MLP neurons of a small language model. Each row is named by its layer, matrix (gate and up: input weights) and neuron, and shows model dimensions 0-95. Each number is 500 + 40 x the weight over its row's rms, rounded and kept within 0 to 999. Numbers have three digits each. A neuron's up and down rows have the sign that makes its largest values positive.
After each neuron's rows, "fires in" lists the words (lower case) most often at its 100 highest values on Wikipedia text that the model never trained on.

L15.gate493:437521544463546504553463511520527573543527506471535552584478519471523557537547469564540484470591541510466455482476511570568520495436469421542494558456563448561525520522516514448548488479545484522490492490479502447514535552485520448437512441525511511495478484485546483525460488509496500559
L15.up493:475458506499528516551491508504478519488531535473589565578493495506452542528520473486498562443515451456528469556493566493537542466467484513509491530518624462534427522520484502555536616521503431478490452471474488455488518510559512505461433467481488383575448419528470544477487430507485487510
fires in: "the", "of", "are", "two", "and"

L13.gate152:578516547456485513501465492527485585480512467484558530537503446443542519500479482533582489458465525484523535461515504550526426481480474482476593447508386536494505431546485374487532505491472538453429491460496449491415530574522461459459510512461603519497515458498543497420494540474506505509
L13.up152:545583522477491488468536553546456511542461512526566543466539490460545453539560543607448471506535509483492523489452556513481478453477574549532512432525435503510598498565508487498544530488509435530529502457548449521480441495478502562535452484453510559523478510459459440539573521601502519464
fires in: "on", "died", "the"

L20.gate338:529474475529534571490504476561511543501486444462551481475510491502488480503479426539528559473528546543496486523458470476576462436461541505502496540463537446460533600455541560497490468507510510484499589494470439512571581486515525523493545503472480534408562455486502440491510529476518550417
L20.up338:530534501495501476533504506484479566473447519435498539511482521421526515545516477496429521475468499450449514469473469532550431413404470523502499484455586537491490525495504490523519455499492396432488537509558458546470502506535518517478543532540465513483493544538447504404518517485505540425
fires in: "and", "his", "the", "her"

L18.gate425:496592512492494556536524534484531451555482556540595476476524515467375470544497493494508503487510583512500492561532488538524508414502526508437515533545564520515486489544508556480486460536513481464478489460436493457510415561433584475492502478498539527472521471411474432449551565492542560517
L18.up425:569471529529355511483474545483490572429504551485472441442536524515506532516521500491492471473522473544508494574462490507513482470555547549496540508457568431453440514488513442528519425541496470545422497497548453569424521470449547503504457516506538513461590550498436510474465502455425573498
fires in: "of", "between", "de", "the"

L18.gate508:512446488507470523442549522487497469541464525472524487496505491472500560474534537511552543521488462512588473487523450507566547535465454463523413437547464489443522457447462492456425530531460556535426459556535536478508481453536488483517408484510477498520552480585522456565538556555489467522
L18.up508:507515513529438508459541504506508466496497523507503534548469551423489531559439433515477542439498453449400488508460541467492418505502509450475521468471505511496470517516527492471546528513556467466531582546556463441500471475370516535493545488541425494460510482462499489592548432500495474521
fires in: "the", "their", "for", "a"

L6.gate385:482519462500503500537504530519434491467485494497461563501488489495509491488432484524563535508494532458523505457545457438540527494488450486525482470428578532544495501487528487471469568568597474609554525508530556518454425502468534504505527441490437415506510428471471540492456456564472485500
L6.up385:453511527450476488483550561489515544455532461540478490506541450529555503496480456522578461530420498518467476522520486562476468517461446450481485438494581484501625531485461471529538487443486496514509497471461529497500475457468482485508489506519539474427549496574534444497480502517476533494
fires in: "his"

L4.gate302:471490482533515434575503534526500523482514546553532468500490514459488527564462476485487503524538440473513447524491457434540532468510525548470442488495454514532405506499475518535534545513522372525506471523480477487457515425472526537478539534519491555522539553460513485434566409646491508515
L4.up302:494450436455512446548535524472512558444514474477507583492476467505444526469418495538507523486526474474463455474536493469457489607475509521511481567514529482485413499569463509513492490453521495518462520500460555527492481481545522490475514541464524542531512538492436441447473420585509562461
fires in: "house", "still", "remain", "nl", "department", "remained"

L3.gate167:478506511546479511578464539461564538523530500452475501492514519462455474467483510466482460556530450483543538503522506502503478551518429525518546485513481520512534513468535515466553584481513565432487498479546501499562469464509551476479511533505537500551583493517544488530456408507480479485
L3.up167:485489562482482481572476519454549526528521484470483508502533566487466483449465512494464461530525452553515512542487479479527486572510451522495547497552497546483497502505543470448569568438511515362456521477506491507549507481572519477487516550511563532528551490510620485511481453503531461530
fires in: "massachusetts", "york", "chicago", "california", "london", "states"

L20.gate252:515498457455484494436502517581418438498531450505473526420476454452495477488488517462479567480494496509457589458548454561477493531468508461479512494442536482443583484422480545541428564540532569481481480492494446474449516509455516520478545555455551462494550449486462463516490459464524491537
L20.up252:530525520481478544482457550504573499434478473494497533503541488504572494487511480516522568616522541505458527480479448587521504466487414459497477469546502490519551482507580516508425527499473506527433492520483515473459482503462590426512565533492516468488549493493472503513443472578528550529
fires in: "their", "his", "the", "three", "two", "2001"

L7.gate236:512507497499521524499433523541452520482401523567506424436413501523518437527515430508523471582500470501523528595461487470424453417505475569513555397471578594478487579477513479462523530494483482414481463511443467477480539475461535509492492486473522485417538481491474539450485508517477492550
L7.up236:428443517508464560479461510548543577484423536519444486585555519507495473554492444531413516515508442471530499513527459571573489479485427526367514535451504525463468516486470437466530534512547473507491505522436535508453515466452563558467428504470469500505540497550539511551559494473554519541
fires in: "a", "an", "first", "one"

L18.gate187:551520453509485552567493496544514456493472527468492502457453516451495495481579502533478477500536622496535496448507608531475436516454540482503470548499520518437497512482509549484538546506520417534491453534533466420482535558520469449501536535526552544505548482469441494481516478578505588519
L18.up187:506456419557552448481511511462498461503470471500449470548501482476447514490514502563506516493533594499469450501496544563452482581438503613497401527488539523471526491548465515487497547594464463501534461508499503479526495512520440525514485530534465494526460494566505515475554598524476547511
fires in: "the", "theater"

L8.gate509:470541429556478479454531506467492507454515508500561499562490459450439515522528582530522518469528453482539486466477503459545501519551445510504428478502453538543404556529512418472479469457471515557503484465476478483491494517514550500491507458573505539476431576466481514436492488537516488540
L8.up509:520564502540511465538520509552600513525445451485534541586488462450477543538536516526488479459472509549515425446498490564476480543534443467524522503515483465532453493573516428485508443520464538445472482491480535503526483507463502520477486487572523480498514511514493491506486480461446475424
fires in: "they", "he", "who", "police", "she"

L4.gate456:516500475555455546452546535432485516563561567483510558513497506464477459474470440560474475503468508508479542460477487471503486474537490438518460473494510510530492534524444477540533511453438487511516558513553443511491558474531535502507494484564456549481542479468503433513530504479421435446
L4.up456:525542466538456511518544468515476478545550558521541541558463500481499533448463402512506519435501555475490513474443468450446479454471573457500490492559490539569518428514484471556494503485379531506465588525524401493510569483493478470534495437560413547571441515515511401480560523483423450458
fires in: "album", "song", "show", "character", "songs", "showing"

L3.gate112:484493604451495473492541475500538530433475542570437490527529536537494405500493503488508516514432525560524494522511560507501551498528464487498558502471530501446482517539485549512537503464442498470513551504519513506575498469533518539533497536450470475535504445555501479427558488542564469535
L3.up112:470460511452524488518490527514593538478462509550466546482503538465488370505516500453484485401404498465557473501530520426506537530512518482466476516505418544500460488521478595543478489479469486485484570531545493431532499508528533516539491532414528486525457484501442481534561486481551464474
fires in: "the", "a", "despite", "1962", "its", "gave"

L18.gate31:595565489482469442495489469422471492544528442539489477497443530474438459444446473464540469484565560521508457453436492508563589495580521414548508495549480541473549494477532556514508486451565501534536521512466503495544431526512497513605519495508560499449472507483504435550503491534463522531
L18.up31:534552519480486474541496541497472560481499442535595477534535494518542462489462514504445436481504545468553486437464471490541455492482481537463580459513482571525476487472617528527444473510546443622524453490530505533462477500487401555490475512450532417495515508566618463474489548516464554466
fires in: "in"

L5.gate471:523530514520525431448476537547524500507522525484469557529470554567525480630518502448440479548461482444514533480484450426468559418496468508495465532468528519526510580509517572571491471475510534534443461489537583485574416528475491486565554515490527473558524525492530480530487484480524537528
L5.up471:548473513473458453548435481506499551536532518349449508498514562526480503490557517444519489541473480510510510537521523474489483406529455530514470547545461492528501544427414512541530474526498499515573475483505570462520530489474427463562584534471565551544548468445499508491526421461517523494
fires in: "not", "england", "france", "having", "to"

L2.gate170:494503487495552503487520550558515506512521516492525468477494561580469515473480492423531537464447547488516487432461516464497492536547481488524493493520462441502467485481449467584425440506433541457506505450505505467453427526461531382537449521543512444517551521511472567504493474482432572457
L2.up170:384496484511479518485508493516480533592488454438500516450562503512483540477493537450438468514514476519478474558494499452502565593470526417536499519469458447528512363480447480538540437463498504454424477600499556445537557455482485441512473518485516538466481570554468489518534514478544492481
fires in: "republican", "director", "story", "access", "control", "starting"

L6.gate17:499479471504470559519449517522537541478480486519449540444489485512478594487524409443508434502530444558496574436504529531548570484516507451521538558482531526513485492470533564511459476468551539484529463465522476560498444461527546583521509586483508512471535458457494535427493521570497392512
L6.up17:482449485446417488483478469491575460445496437461424547572503458452524530520459492559504452548472459512501510469515477552501570459472520479585546509508524521536484575497489497543555513522447499560512580537551557460433566442492476452553443497454441504569514557450459518518510433435505462527
fires in: "had", "personal"

L12.gate306:479479497476538514546414447460546484485503539541518547497443558458450515506530493514533389524494559530483524458521524522498497514541431513577400512539582477507562555502482523455546454489505486481559512522591437503459440454567526553526516472518547491477475441455465427499441427585501499525
L12.up306:482470500437476477483480466531522518569511476571546468510561495453512470558473508584527442467501450479463470479440540498423511513485428562486474490502561501502549483495466548516533471446490538472502562543468490468470507529550535475495515494535556468565532445588499427441552498549561450526
fires in: "after", "in", "at", "by", "for"

L20.gate85:493496471558494517441525469480491538501472499514527503465467506556480501472470485506499494515502524488497457509485458473501432453436555570467527524461545455479456495481468512498593496554442483495465523544492554481432443498457511559490538473454496527482461491490434412531543589524442465461
L20.up85:505526425516487518485504511428552468475433526469565495502517498447511483501610424458468506528461504512572492521437495478459519445500573486475471536477539491459514556454470599472615478496525452438486536571476525521487537473479517509550534472518572538542568458497494531539506549519504523546
fires in: "the", "graphs"

L8.gate67:502510496438526476559542524438450502497541517498440530467514477558505520500536509527470475507565606492537500504508568420527522482526460492448543528591474499513504503486470524486534601461494455404504555469543501428527489402483481477473471471522466546416516518524461490513507550449498507588
L8.up67:501514534446534498563567452452504548479579490448484498461455521512532575522493432516513468558527578487481497534487476469596518515527481518491565557542440538458503532471449468549496534520481448446510472514553476446506474505548486495411521518572438493469471526544509521470524489496555517629
fires in: "minister", "different", "cover", "such", "covered", "federal"

L13.gate341:447514495494390521413447480483522493458465456552442566459472464460522513456502462491509528401510549516596529491537524543465497473497504473480500480506520491527493470518513539550505482484484471472479501445509558525531508486568539438480522540554504509536514457540508551498570508496505538472
L13.up341:544571535496492496501534592445455517503452489520503502493529519454499526468576486484580553552463463479525529477488472558610455428460548554500451435456505543501452532497437462510506490474504532510501512454562487532511501562498521487457528507529540450515559589495484444450540498536535627496
fires in: "to", "and", "set", "the", "sent", "where"

L7.gate251:555506571511466525447502438532459534538522513476485565473503501577551521588510531493495502526511514552531549455535502403436543403440519488462482536500522427510473520532363470524525491521540470518493479524519503501444459484517499483517506465502537518505507449534482439489481509433475445436
L7.up251:548432555501514484462516416497504533548486447483463592505501456581508443554473491469471579526540482534529567456482483525450565444501505569523528496440541422516476525473450556489538441514530485570480539532535554443449449518503434528469513473490515448429420480512509458445543444475458490448
fires in: "of", "de", "by", "deaf"

L18.gate45:495472420478431499471475535537494433492491507532450467521468490557529575486564532544457471548554560537520521467526437502509425526491472516533465482609538483438467374464443485481391519525494388478525478541449509427462490468461534526536488529534470508442500548523507519436549476467514474460
L18.up45:520486524526529522486427515538487486419436523577496452546470533428503540544446498435511590507426454515521496564485559528501480518546485517457432419482508465471506565506503409486467519463478505515489541573494499477498461519527500504497502397511583576541455479568515491571536494489509516543
fires in: "the", "as", "became", "s", "who", "a"

L3.gate149:474535529413473408514493509437527510458480513461528487487471464510580543436498523495522421488485544446563469470563465439453521501490498495458568522532516529507527533529491479522536544514474456549458480511504532487531473486531541549519382543499419531502540584532493480477537482550484502518
L3.up149:513506513504429516573505540462543539497473512514520501484460522485502472474447547471469459515484550485511435477551514437461518514461460559543514468511450530540478504537472546520558513451487539502509519461501533544561506546512561542493459559491478542433529505518441555535513529488550479479
fires in: "award", "show", "computer", "successful", "proposed"

L2.gate278:459489497459466506550486490367460500546499489448457480503522558474494493482505485417463494539462472501488523483426472489535545493523475504402506571474521526493498497465589550582534534508498424459515445489494538576599507437461491449438507564470567529453521553425556477499467476550479499495
L2.up278:453489471431418460517538459419498488506553572420449510509513543459566487508446537468438560624514477540496449528506559417527513525491479482438543556482504533477458516454549576547501483512458493528489472570561425524529481501501545508516492509480509490481539558448530452490435472462505594447
fires in: "massachusetts", "texas", "york", "england", "singapore", "california"

L2.gate417:574449532451513509412503467516502488501497495549484572472451421427487452551556516455489513510498457468498459447474502532511573505512478456398482542512449453437444542534455497452529540508575521528456509513565397481443507497535507520541523507520497517490519481475474569522469502522472504470
L2.up417:554409515464467483464515517483547499501456468567461501472445460411516513522537493486476488515498470458505456462526507548539565511506507470402433553530423499502434510569419511531500566501579501541423519486535435465473536489543491490499541501513449539494491515507500525514433483529491514482
fires in: "bacteriologist", "human", "free", "premier", "defined", "difficult"

L12.gate475:488537490453463469523498477523525465480522550510524486522555550512452484491544518429492493492501457505533472575450483460476511430475535524422537488486537500558522553447549484449432507453535476497503531461570508488510460473468568501503518500538522479543504543539503572452476425483497484489
L12.up475:571499470411432538552537454507524463518517536480507444553488513481439503497537524435473527489510459476453491563462466445451485514469570624493552460510567505528451488519528499537421550533523430521539514440527485493475495481462562492555550530481564492504530498479493527513490510554465501510
fires in: "were", "been", "are", "was", "be"

L13.gate97:516429471577468454495528514557480446565572472588554501470462545499502516462526504538531513453529563535451533439498595505482579551490583534458518478487514454484492417468470465477560420491437484520506561532474517512547473504500508471451485477514472549492480497495502456521436503449460532448
L13.up97:460463494521478476449544463482502529455511481479541494476442462532525496532573503522549578446523559562474565485440443494525513508463507491499530591467538453495475596451501514533481503520521518507469455498475544502554521470508541503562514478433506521524566487469478526468553567564439476500
fires in: "the", "ted", "talbot"

L4.gate186:534458521478503517448548550425498481507466541471567555514453472515490449554490505535439527493503470534440467540476520448476573585525497538499500554482488508566464536512542503548475517442481593463466465472494460535573480527419470479493399531444527533484530459531473551526540532531513424494
L4.up186:498482524535513556452469565434456488508420522506525567530488503519530401535534506460490515475518487531449446571441473448477552533499544504497510570492461494577484511527539508497469527483525584438503439480503461558531471489424477498521444512492546596472526427537481535454512595489515412502
fires in: "2011", "points", "reached", "available", "said", "historic"

L3.gate509:477509520581476512498568506380479545537525496617545429537508480522500500408522449554450469465474511517435503490475520457490441465458495499528501456541415552556542541468458515548556543491528509535507460534531494420445530463506566496532537464449584490531505429524520520469506533504437500492
L3.up509:481501482535533508512520499427489469523564509541556492574449475551487489419508463494444472467439541559480525503448477468518468541489506497477472430485395528481614556538486486540554510542497452495486460507559458410425512447587531472530520507499575481503498471497522540553455488496485511507
fires in: "an", "st", "sharks"

L17.gate373:482521473473488568505454439468530574553509531553558438472445452512508499488516446492505485434501543468515484464443482464488469420520509516475548493487515567508548553419520494440420546445414521551542430544511542491508521501611519433481520476476509473514545499506537507421494513503542481490
L17.up373:567508482522548504535504363489526467499537511440529526472517595453423480490471497513478491548535477537550488536447510454432525430544502526449460453542557511439555568527466467478486527484436475503555422546554517465516513500515449432523517486527574527465481464495490455500505523521474544464
fires in: "an"

L5.gate71:527425475513476552532517433552546515547539497487520490536495487504480473420479501499508537467495526522536466502464485490520470460505527445461545484496515528438562568500428452560463501476502447468542479516478543446534588472570539529453488436436530573493580438555461563485536486492495511521
L5.up71:556491463498437505529522505453483502560555589552630443512496490458519452466548511527545463508473488430514498514549469487542486431512478487460476476506508520471491564555490484500487495518511551507553467509583509459502512548525489529477477556520563525428581432528473550518500458548549534476
fires in: "first", "some", "an", "another", "older", "younger"

L5.gate32:522524454609483506510555496508558486520503488491516564453503487487470441561507546503402528572603544482589512509542545461468525547458477380471591498552489479492574477533497517486464537530452497534482514531528488522507473478505553484452541486471540532525538437521439487439511533493563572540
L5.up32:499484479534459451505560569591576522449563496495462503517438538481491503511519487485579517457525527478467451505439442482480514458531510495525515509597509526497484423490544536418449550517421440509492504459524461493561557473400467545463518518499486524486448472538501529517497570512537580471
fires in: "the", "his", "their"

L2.gate392:520541514537505520456509525434507487484505570566542546499521457525390512562443484440487552521514520515521477490489527519529556470480481492457390461420482565478568465516522462524437470543472531528548523491508472533572520488481489454484492553513483505502469537485552569489489454549436425490
L2.up392:525467513493570547466591524519438516560481534557530469495455471506445492577463458474461489495537570528474476496463473508467525496524533543509471474498605609462440509485484509550452512516538555490531519544426490518458536488559503393484559545516430474507506573467412514547433541468502477477
fires in: "be", "was", "also", "its"

L4.gate502:542424543470559492483608485527581452530519505564563600511475569545490540434517494483550474481523495458452526470542506455535528499462516443512528503474511496525457478521455464462488509570502444540510424543503530461527436484453522602459544505441529427514477475536479441483493419489490496482
L4.up502:519490540524580514483549532542461431463505459571544484499501518503470542466531533528512505505503528543421453456510553480478549377475497466426484431511524427468464549478492414500499500520490453530516524464492551494521428493422515505476608550479520430482532452558478468527536440495426505481
fires in: "the", "legislative"

L5.gate322:480451538463522499506484434476547474496477494478499415424482542482475583511457462408516495476551475479508523463524468534549447449542508534455465504472481486535496535564552605448495503459511600532527552447557542533441460494526558458496441465474512485495515462504586484480468496466549456581
L5.up322:443488523536372474480515536457531590497430509485513448594510492471484566487538484500548541494406520502508467467549515445465559494497497524436546510481546498568583499479523484563477482531520513483464525549547485542518467469537550488423533592499515559493513531467452466551593459582516512479
fires in: "the", "until", "paul", "during", "april", "and"

L22.gate21:451560518534483525528494499503494491505504519490426553512430520527441489492455535482408510493518486563471495524568469540456506452462495559496410495526491465560499517473482512521533534554487466501553516520430513536472454459428494534535541463547531507545448527443494513513514454535433536555
L22.up21:522441559544485459535444498616436542588532515522474505440539535518540518488486570474471534528445445510504507525504512502473463523525524469434423492468430469564497549443463515521465548473522529446491540434533479563550504468498512503442482523514459556453548426554460482451520526500478523460
fires in: "to", "not", "her", "t"

L2.gate221:506486528530436433427481547545496548460549536544492596425460477526598495456548476487517555480478492501452534461491506502517468480484562528463513496463473537518484452511547461500494514458532520475540480498490491508471567383527517465465512457568527536505478526532513505507523511496451486435
L2.up221:561441493480491515408540532537464534502498502507468498434478448557602459492469496453528492450443568534472525482464510530483497457514569507441429514525515491539472461499489483453469516450508514467516466495530483524477557440479414493482532510545542555509503564510543515521492530508432537419
fires in: "was", "considered", "special", "major", "control", "regular"

L22.gate24:463499468549439436507518582492577484489539548450483488458509470569483523497472557577464571547486535484489549579463535479517498549488483520507395500533474564484423535529482452477509505462440500509466478544438505560519544437484520537544565465504532508524486538474506529455498462481510505474
L22.up24:504463479586501448480479505533482441525461548514415545486490468511517541548454515485478467473518489480443472514446441522524571487514458499478530451493443439464473505458495536482466548453527456464555519484535451542583533430520502579496563527435578519499518450518481473523470476421460500523
fires in: "she", "he", "who", "they", "to", "also"

L5.gate79:496488483544494422479526591433494529572502514486542509538436474437467539587477538495518514500483482511491466417471475396482533564431452449540461478517513555473460519513496461570495483505520499492490502559525484591572573503524497500436467496480499511507485521460482506504524539503482552521
L5.up79:550527485488475540449505524522521500525523542526413462535414532504499542515479525478483492483548502482537488502444542401514432543534528437533453460524500506505557529453535487450477507505509466504522506525531486551553533472527434459485451518549535500409509546439524543525553497449482463461
fires in: "film", "album", "music", "song", "albums"

L2.gate187:519508594554527511470408517502504490500497597523535498489455433569487554577593463579499546525531629529502548516446440554469549479494528430483461478509504489516561485453486535452472561533510511489432492498471481523506449415553510451495538459508471530550550516466534553512480555532457446490
L2.up187:481563529524490505434482514523462429540479564483539530453456523559416497583502540553578504499551566548483531563509437495498567462504517480539391461481551494454467549418485475538520532497556447525423501431477500462495506473583521535483456532445463473473538503518563527534496544505471490493
fires in: "the", "hold", "holding", "dst", "holds", "receiving"

L18.gate70:555506465488487535455531474528523547495494512481499489505482514496544568494442512468490532569532514534500515473487508481474557469427471520524529502551486454487465525503535497438514459508527402459565502507483527446518552542574506528465463563458437506513563475469518536494573503422450462533
L18.up70:467470471481495476483475555537534498497488533540523489418430516442470526430461526460523518521456473506424476534523467481502513482461452444531476514472476468492539494458460578512451485498475439477520560511545477464519489410495517541510549509504541536600523466461477540468429462487548508475
fires in: "and", "a", "an", "the"

L2.gate475:481553506577549467569542517502479412558527541628553446493438508447466508550538497531451499497507421540412524528573499571432522417504583476530582484535529452498473464527504512447469454480512523501463490514489537586521470478506476526503504478597449512548593495474515502451526474515503526466
L2.up475:487469483461499565481457490476528562493471426515502465514465560538467542512533502501445460476540440383489501527516541567492493510463549456509476557550483469512543453448461495536541513508440500491549450503533499485474478532497517491555514473500527552508523543532453607503459452540492544578
fires in: "often", "tropical", "creek", "continued", "baseball", "valley"

L16.gate274:416510452459473528425503527472509551449443518416472506482523442490542467498441540511532457462550488475524471489453498523526476483507499536441490420434473525525530489480627576510553440488470533509458467564559588469501518514510441539512517445544513517507510404599573523517483474543529505505
L16.up274:577540518474446510432502544444511523512415492540544563455485431511564495521544545522577545509507499527556572499421501456510512493504539458594510480580489534541479459513479504462512531493511475458501371459517552514537447569555480453461511530467619554530475496491473524540446523520530465519
fires in: "on", "which", "they"

L6.gate393:541494445481383470511486521531573472482595492505510573538528503513466477547486473500506525504534476532474565444575487482503536449473419516510568479511517449507472482502617419493452499496562476587498475572526485531579413526568484499475526435504505424497537458425489509496517468499481529454
L6.up393:454479603502472535458514546574543554503515507491482524535447499565550514536476490463444498528469547536526524506507507502508481528504555455505477481554548482559491502429486509418582562511430383505507496492437568508460499492539574489532532530482558484515501492436524527515495475496563552545
fires in: "their", "its", "his"

L3.gate495:506448523496560555491489503513435492515482589528500424487414522504497503442490514431505516491453498528459519515423501465464455432496524518420502461442468529476487522436477435425484467524506503494572512450551520509503544435511486562499473484595462483510496509523454461469473437485518529459
L3.up495:417492464406556527492540503543437555507475556573501517497461427445608540465497476384494540491563470424456516459436452450444504463527483506460542462489573496497458528514473510484513593513549499456502540519442513536447517533522536520603520529577537479527519511526545439514525507502509536491
fires in: "place", "highest", "size", "live", "along"

L13.gate385:455513608516478509518433452506539589454491449531506472497463522461493541493481484482548511483556549536462517538493513531506484437401496521438481537479517461571517510449457503419531497508552499527511470514457434466512524504473520496460466508466518454544478469542500517525511526481538527543
L13.up385:430488440582523538477430523482453454487525482436569537513523465539456489475514470523455524500519458499586544526488580430468522431464558539466460546537545563508583592462475475530543534457490463551496482518521551501442507452501485476505509487500576429503502505524538525552532473528509503546
fires in: "of", "two", "all", "three", "most", "some"

L3.gate444:471437455484474508435458439472576434403483460517496522503491497509504570533394483443569552507485497494484461481412479484418546558450520474448482478500522544485523513493555579550478486519466541441549522536503527455548500505496497478427518493459549510533509499460465483431493482426512471559
L3.up444:439470433475503493488457439465585500370508463493464499494461489513545558551401484477546522471440477461393493469418497518444549521484515438497477472526560521513531480486528547552511446476452584449508525546477535418496448513530536461451472498473489559538461524530453468429463514471527500508
fires in: "the", "to", "they", "a"

L2.gate272:517535560467459467476533459446506543482509489478537512433504559485552488574557438533525468468578585445454485532449522503479457564499501478462482501513552533509553536561510411581386496542410510493447510385419466472440478505526540505431504502478590439563431463498510502553497506471439541519
L2.up272:509513518475526482540536487484511548487426520456513472473500458566552504543557441529513480488489511575497509545510572504482441567509576509536528498571468487497495518578490527562395421502505478493499489494436471443453518474546549486509419455552562501556512530479434500508489476441463508523
fires in: "the", "contains", "love", "mi", "centre"

L8.gate70:534432463531519460535524565465631431467568536456449527501506492534542493451487465389454547486570546461424442501502565511483571482547455506468524547439455475532495522509516506514560509459468449443440515487461464457518431556563575455528437534444531492501507479457473541573543482450479476518
L8.up70:489445495549492501512481456466589493565515530526497504459551551575488478532568535443556587501517508514538539516484531504485561556540451501522491503381512444493495465576500487516497494447524543507520597523457494511522445493490491489489478532457534483589546470445470529494536459453435464422
fires in: "the", "a", "was", "is", "before"

L6.gate244:510518516456468496508517525535485512530538469484561570455511544501570461475521498435527560505499540472510458537573462478552512436489563477498509501528451520470503537505440448554489551503499479516481524475591586451529566499468468445532510486512531562508481494501481487483478540506485462416
L6.up244:510506520468457473511521535526461492504570449477527541496496530478519513422492550445495555471508480500497488535537468495576521485520623503499507520528407564472553576551471455565496560500524458519490498487573567466532565445490454456502514488554476565539485517491463479518571486543450450437
fires in: "goals", "norway", "appearances", "stores", "it"

L3.gate37:522463498472467496518475472489542451531494511481527504445464548519411507569526461482556506416501488627497512445483517505587459431496527483549529490541546542464532587486534528417419547608521577520488467553534521506560472472463513533518571470528500447467530484524488571458510512485419532532
L3.up37:390459482416459506480430409534530519483511504483547536485483488513408479492533483511438526418494489526483496484491546516511579508464506448533524551560563520536527565473539501493532547508429507504483481457518481543500477512518510484510461452512550469525487590459499578518492460538490428440
fires in: "can", "often", "continued", "to", "started", "planned"

L16.gate26:464504474532535499502406532475477526436544519471488445522435500545445464516568423534530461522596484506494427449520443487529475483472536474524487511564426472469497479489494536534568565533506495521536490566488493552528511533532492574521544525408615474449459539446488533457418470565551445499
L16.up26:546531462473495515544494547551527474483469493536494514500455466471448494511433482545481547517528452530596486436583596532466483579466480524493468504391474440527443497393513486440510448459514469475446482488540488505522562553473519460385498475487504480531487549591535511512537484553542452499
fires in: "as", "howl", "askins"

L11.gate59:500524563524429504506503501494533472482571545509544532600497446543539583503439459438474499412505533524484537492552484510521572457481526514487475546424465476580528423465510536587463535530529526528502475539480439458495521471517510544503481580549533514493407433577524573493478492534478458550
L11.up59:484483515513412476523514525559495475493558471509547481522546497528481509473514504509503525483456509599459555413570525444574507450538527465485529551430460481573505494459483600550574460520426499576502484531453478444463521516457499523539496510445533544552498514532475526472560491449510526500
fires in: "made", "is", "are", "had"

L6.gate342:519543517505478519514455435430503510489454428531519517563503484530507499547526505552505551516534515526555533512489485456541542475453517551537496521454473487447574426520563476588547513545471415575495443523514469475484498472558510463541477504538554475510399424553480505548468438544529489555
L6.up342:533494519453494524465518546477442540451509488469559465560533500480477499499476520525504531508464535608504505464483498443452507472519449576534538487528475538481588482467523479548459494535555479525498490484451521505489473471512568424512527484496547451476441431533466499561466480575533465472
fires in: "his", "st", "faculty", "born"

L15.gate509:423440520522534520529569528474442473487464549526557451387483474498449480519568471497502525516498534436528485548546458481531515458582512517464491497471517504529481556508513488495512477509477478500485476571497546548502483546486503454452538528492530555522526521430526421465472460589494444458
L15.up509:442528506495499547472489526462409509501425543517506524430480392484451461485531515456541565489531526518531495498554472455519509471538555541428532557546586507489568548514507418510566462444534500486472511543505480562526469498459564532458469508504581565546492482478478423472498516450500464486
fires in: "the", "before", "april", "of", "june", "early"